config.toml
num_attention_heads = 6
num_key_value_heads = 6
intermediate_size = 1024
vocab_size = 6043
norm_place = "pre"
bias = "all"
tie_word_embeddings = true
parallel_block = false
init_std_o = 0.00452
optimizer = "muon_variant"
lr_mult_down = 1.5
max_grad_norm = 2.0
schedule = "wsd"
MLP neurons of a small language model. Each row is named by its layer, matrix (gate and up: input weights) and neuron, and shows model dimensions 16-271. Each number is 500 + 40 x the weight over its row's rms, rounded and kept within 0 to 999. Numbers have three digits each. A neuron's up and down rows have the sign that makes its largest values positive.
After each neuron's rows, "fires on" lists the tokens most often at its 100 highest values on Wikipedia text that the model never trained on; "fires after" lists the tokens most often just before its 100 highest values on Wikipedia text that the model never trained on.

L12.gate896:490512519538534406508501558575455416543525512455490580489504563474585509490520512449524498489475515463504446581452453497455525561458573499545481514518458480513486524526474526438474477505506529484435545527474493517447511463515448506527526491540529439546517476552516464504438550456480551509556480579525499591428468503533499426462517477490403490499504526551494539513514451515545543520488549519486469483512512594454481596495518441474496504421583375408482422437544460519453502478560427511511517402489530485529510564432472503466510566537440469525529553473534493519483511506538510494503497471531509477546587484492509487510578521565501563439493485471472508495519460474498468561459494450535524498445543507541475407489497499501377557543516505532502486506519515476520504522433493
L12.up896:528528540502492487490489540504515456581532546547499517521514584487537492512444494450434588511469524495533473541467413543505500517451527530531448515492477482491413481473549461497494505509503492521449557555543509533485498411488489489398445553477465461558473534539529480465494564498455523540619574579488570559465430508548473484544484463546580493480564505448482606474548507462527516496484516570427474477471571523497562544559570452448507526412567454457486514467462500540461522514569504459534431455505522458551500548415444488490573551551483464463479475493452476510495550524545471470458502482478487472522502458417553491457501525554535561517497467516523513426572467451489508522505449550542488585498553533562519465505485504431428549467496513484471479503505515574510471451490493
fires on: "p", "S", "P", "g", "l"
fires after: ".", " p", " app", "E", "\n"

L5.gate840:419516459519533489487483501519526503539519527440491478452486487633446546502496557454506425509524443506545530552518540544482516489442492427534463547454457489470475398506499505500537513484483541477537448481585472498447468516506613541461480496444558467469501463487552508556523578469468512569521502500559521551560490496443516509531467528531476471535541463497523472539430559585518506477438471520530539441473486492526473494486486567489510408475547459467461547507503503567550447475455488567461431458475516516550453473572449481497521525485473537611443430469504522508462587512535416507485514468483561563488544426473584532492501474480538459473525526505464546534517449476543457507469515548523527492505493472483546534456537510483510519514441426496518529529522502478509559461499434
L5.up840:512492434491546490521533548531556507542482540471514484508502525607516485519481563463487536496539438530494483480526560434510555497514458444557543418489491508494488556515467510511529486488452461427503470486540522487452530520467576511527551467513535475433514520530558550533563583479444512574511563521486510558510507440397463537463462510491485564510542512541497428523455493508561513495482514507516478490496417487535494532504536480399499507500543439494515604526475496496451482494456461552459422505526578498527495450530520471499472479559482434537458477474512540499484540513487436512591578448503526490451493470453524486439530565515510507473527503494454535530461569423513453468438506549533560537559538547518535507440502499547513517531442450465554530489595504499555526473516471
fires on: "."
fires after: " St", " Mr", " J", ".", " S"

L12.gate167:431465532463498451466507459455473534540495524509463460522519486556480468482534522547445571494504487537467507483619486494515527447486515482453533484543518509476484516614533524472530517466402473478518416491541479409491484471543529528534460512485512528522548528525561481585548467492554497491460540493452486530417437471555450554487481490502465471559522438561541508520501557488509435556448496480432553511544470513472527478557490504497511454560444496486452466494475494473587509560517516588543449512427505515521515519565491457517532379495546497445475450437570481425476564548489480464575511517487465520465517499516477457510480543519540466511523486474493524475487461535483495429444543592519477533547485515512495463481569562531524505473521451476535475529565513448523493453497507
L12.up167:536543455559435482539421463475515518557519517454531483498488462496498460475532533512552546500423498477439463542573528540500441506495483471507555465457452473445471498516484505485553401501438558517513522484550485490465432542546470564527456540511512523540490573516572526525500495576506509410520510528450489616498481539519516521465515494511479558493467486482482574486449549511540461435532532515533546527451438492469450506498554563458518487448487519445493503509581610469523464542491513603548450512525493419530455533507389505439507497490517482495457474497468476495466494432513486490501590501522512476479514494501451507511386535508509505491520543509478486584449490556483498513523538541461493474428447517475452532509585470485469471467504496458491531499487595485520519431475476
fires on: ".", "'", "’"
fires after: " L", " St", " D", " d", " l", " W"

L5.gate547:477474467483505484528454473479495446519450528473496490455552526576425475463441540535551501554548501546501553596454452490468551540553497485456457583569491466520498523516465509491499512555473508467480564468502485517487541487489456514500546609552493552552464550459470514487494510516482489494444483536501518489388451533477502556482478501528455533483527534527470526542457536496504448563469480516487596445527479500516500445462506484504610502503508483375532467480494465437516475434457484554525489506510530437500554557480499461530543457518502566416507489483468491520493458463583502504500496503499563477502533450505484476506510570513531479476513582460494538479528561486503496468523431519536535549481476525519513497534580373528522506472469545447449517519475439490594480539460465
L5.up547:490510468517481546504517505556509446495512502503501522519528550613438495545528548513497524549526505482505510573426506466468468520542447494503427505546523442504438494551507545492513516537489529497501556460516470557496556475503434491512513500514498484561503556437444514515508504590545492521418478532458560501446459522481501582476454457500488510460539541521504549528456496482498478607496514514507501415534479498509469481505497493512506470553521509431473412403511455513463539494479423564528458413534549425459549560444467392505526513492536546490576496502508522455430450530562494516531568539438570548508490448490503406534518563540544508508471546482538531490454494503526541476559459491572491569516550482597532476487500411512469518456442471467450498543523441467540460485517447
fires on: "|", " |"
fires after: "\n", ")", ";", " Party"

L8.gate67:562432467511615536497487417448458525519449548494461506483511469491498513541550444476495542463552423475449514514543478482482460431552464572496483423494502478497487498529540549524439482497509527495525491482508519469548494486505531485496544542514548467529560536526489518478590524509541477545486516522537507539501600404451488530502504536528470555485546451472525494471440560533524461429483531459504564589531526521470530479530509483493485464491488497502461532498517436468524485526557513492477546526446493495489517456497496552485482468538494450453511476500462509557569490568508502481550510508465447517467462535495424455507452427585553512502504521511538514503490484430536472485511496519427430500519484467449492461431516529503558471506430463522527552412494493573505377506499475
L8.up67:477507469481515583516451498453516508461444520480489513489456520493557477519517453521530485488498477460461480562477475468490546517527547519491481431567559555538494490496518530556471471564509492491547451439471501501465554507545532498452529482479464506528517564505481461475550491529447484528482526583522484520486539499548495478464513508448468519530545433466458500541452544519562501386482517503419539553576507534505489484458543461480528482433470524440468538478475480479479537463501502446519529565459508437549507429504477508479475550477539500484484499540543560527526504532601448538507500428510498520501412517481464509565495488489624503480525476481531525520443470451503406534432494497472505446477464468519476482472485535530543497465506455512463505455553551516526407439506445
fires on: "\n", "==", "io", "\""
fires after: "\n", " M", " B"

L10.gate790:512502531570463498492457511444550468529493516408492539550569477496469585476522459462501442466466458529548513568505574478455496512458494476575430561516413524485493455508484426506547479474542499524496539430540471532508449522549476532557469496552507452541571497500511529497537492475491492486476490565429430554476482537491540466473415446478494523544540498468479484541584497488535475467511471571488499525514561490514495521490429517452479501493476483511440579542525415561495386473541492578462533395448553509447513490521449539544478529483457477602515523477490451505529535519459481471509455487552471536428504481548559574528517397508473501530496518526530540505444498517563500479555497572513544588492554428490491533480529472525539534440473471481477489498453528553549464527545470
L10.up790:413487554508522480568475444507509460527540488477569495446542539523446566468478515379503499510548445470479502472486608564468504492484515471526418541590530534477529441534499502506480486488491430468568534469549431499552467490450520464571471505558475481535518532568534466530514537472472476478513483433539476525434475556474528543484523525499473521569451535430442431449534476493511483505517430510545534573500507482526541500541505500480553486457522557483506579465520499528433384482502575505509479414386511474449462520524533451515567495471500474537471525523497420578486526501489523511559439499539482490483565502491540504475528464520503497463516490521541496493506489480499453516547589466480485521550475511502538486468481559470522448478511434518498460529476455543452470478526486
fires on: "S", ".", "pp", "reg", "C"
fires after: " U", ".", "U", " O"

L7.gate583:500481511469545497535479505538489510501464495533503554464493474489480514500545526493554470523494445532385459519492480557533506439569466484496459512573468497562495467562589497418469499610447555475431504427490494545490525514514544501558568458517457450446485466542453503537498496470587455408498543550517489502465450464493476518505519562511532499541483501459533494496481506484455513560533533486461494492536446536425562431509505520547537531551505405538536554463565495486477520524523476521554507475501536465504491433436428491491474462526498498490478535493522491454487416490523508496482590473443500534557439479588500512529558477532544525493490483486495490449493508555502496539543474484536489467406506535555490523536471595498483512498536440450486493482476542553522451520453461
L7.up583:482486433494450517459505472414592517504471464507537436510496528514523499511495456533529504492474502486403445541477420542524545549375491558509345548458467561519510527514464492513492447487438506532506499567483485560529516506546489464486540510464470546564553505455523464504439502511586507520459501444453499470457486562519504536436441520516513477501528507534531464446507459462503536540447520516523523465585518480446516482547511508559454527536551554572484552527505450510554432474552494441451568470482444466470575543496513442427533528532455577498461482515526522535461514486490522528382499527515563504483484520550527475457452469544482528502458498495555455539489411464496492519548476494454528551504466549466455490547403470474526451367513475485501523539528479541491535495503456
fires on: " also", " not", " was", " gr", " remained"
fires after: " was", " is", " which", ",", " were"

L4.gate197:511435552512458507533575487529526438459497526478458572506465476533491517578465541490457527467474468480471509499500469483438579522477477473467439487489521470444457583587426455464560510488533546503494460495534481486505533501514477492414516572461468548558480464482533429465525448494494434559443476548523497517513450522508493511513456579485530495500467479533492478508479457455519531546555468469453495463514484564535458503490611505569482560446463511464475490510463529513540532484491525497454475491484463414522538513426511500554474455482516477508535469495565516556575499507498533522569540472515448505441582422487461515526556490482513534544406578568540490466527554555505522438540587509442458504463472494446489488446575530472503515496513470448501494469519481525550485505597407
L4.up197:506461475423460539519520498468511471518513534517498537532537476471544546455482508453517499559564530524489520505553419526520479508494549506497515499457487506549502524447386496515471465555546542449514482520498478455483501486478466418430536548433475493496470476423518459481500522542607511483446536499494534467614444410568503438460491526566546479449525510464395465444447482423468601450540483501438559476518509473417470493507538496532483467550504469540530560524470496496475455447506473498531528501556510485535569567549519489575464469537567554506518557554533485467464518459494528517568511454507483591524552501509457513520499464556463493439536460468491479490502525469540496559511476524504533479520517486460478473477479487457516500462514516576554481534531499536624419447515550
fires on: "\n", " Year", "==", "History", "===", "ear"
fires after: "\n", "|", "==", "Y", " C"

L4.gate47:490562494558549518524476542548501541495492539514539546482458489571464464453548492499491458443540537477519443444505506506532493556462505481515506484547559525526464477491488439515426536497489474508478519494526535494488466555468460497489506505510535553547476422441438545491512529516559478509586526535509497552522500465515447462478546472510465483540498419509470463500413503510513374422562502450609556502491540481469488494483554481538498499509466480466517522467532432492596506512490474511477513543508564501481472491548467536488557473495386470549474451464452589506551524447495463481467488507503400520558518454551522524569516482490551530525511543372475460518442502467515498535496427498415464460520430563473535517473520521543530551494503492526540505522429520506504445532501508
L4.up47:456508528521631457467536549501512507455514523491483494440445465544501495525472476523523426425459491470487515523515432534547513569465573528535507573518453479568474531487463476509487509449521526475497477472539513560487473569505437476515446474536492508473435476539550502464546520514525456534511517559440484528565496469531486493578517496485421503515538446508484517467431494610496489471510504466459534536552515473547564421540569529544554452420488449477592516468545445535492564452423538508538583476491502504502444496465439460453526545447432535553461461452489522452484573503524514495514552413506520443499525527543472476496556501506560449539508547541429445536484517501573532554520517495470489526509477478478517489476508566504524492462424536461546557483473512481501436445466517
fires on: "==", "\n", "===", " ==="
fires after: "\n", " |"

L12.gate966:510514475483505463554529544485485511512394520491453495467496522513509486583491456444583432508509474396443465523577494514450489507448561461510501591490439512563483469526471471526507459502517478504478513478481491518488471522541530476453540540452445485487525523521532499545468525518463466458559538589556437490511513479407520513465486568505560579517506450507543442446542498509430489607568524575495547531528438496461513427443524482473527510445563585533505542577453521504521429544536428534535498530494514537583475464543479478488498536511511483494542502526578512445467493496470491525437476497538539483460458477499442559595520564447497547471502550543501520493493500521530489464516526483458541526487501457502500458518472447463540544444513494490516473442453552452486475493546531
L12.up966:541513531471497481528526515514461495536494475490452506427546551478461429502579482455497489571553398496449521498541427458535471520493505542541491512505537448543523517427435566548476500479504474529484534606457417510495577498474497499452586480484512544558514494527499446495430452549454449439490546581519546521514545517529487521511494502511600469519553487408509484563522508485497465545541517453532520511511494514489538437464536480529554548546557517502462495530481429525524460494434546498473530488516474562449479489543526447446426482469457490563451494526414489444524432422513549530509460466400540425569455462511564457504502513494516512451467518461443520571498470450529494536523424497536502550520513470456524547530550505511422499559463481488525505502529474475509480540449535
fires on: " not", " one", " number", " is", " series"
fires after: " a", " was", " were", " A", " is", ","

L5.gate307:525571518495436503506508514545509409471509533519498495462537508559519506539471534469537528534529491447546459523535528500425485487529496524442481570520555466498464545500434535468476454524514528491502481419530523511502543536476515492522494507459457525583534464454504485521515516557536519537412491488467483523530498473450434576528459520426473492456521518480508569474479474494588431576472505489469519458472519518480483479475576506549486494538492483435470410486520475463506484440489484500501527366495537462510545513469480504556426395445507496438526513456527555502518499486494497573551531530537601512485583458511539462427554452477503520566528536483543568516488527474501524508519537442529441488560527472495536521486503434508529498411485482495457503578480466413569556434579491
L5.up307:426545480462534517467521456481509538477513498445481508514495523467467521459502434503485499496621547526505538474430450542408598559506490588558469561530461488471547464477519557483513504507480502462546551530498481477509562526556539474437623585511478482498519471488496483515467581503527512455452493448493521449506571430480378506515472523443488554529543463553470505441498480485464537539420478491456509500486457571483426534541513487454496463478565479447471441498515518486497441473399548526560482502560437477501547557444442528516493532531583505500533460473430474542477496388509499470560484503516454458434527466499522494548591524538526521455571471465509487561579521570460521477496528575446506511489557490482479472442540457546512465504482475519502479485511510524560468505491453
fires on: "|", " |", " "
fires after: "\n", "|", "oss"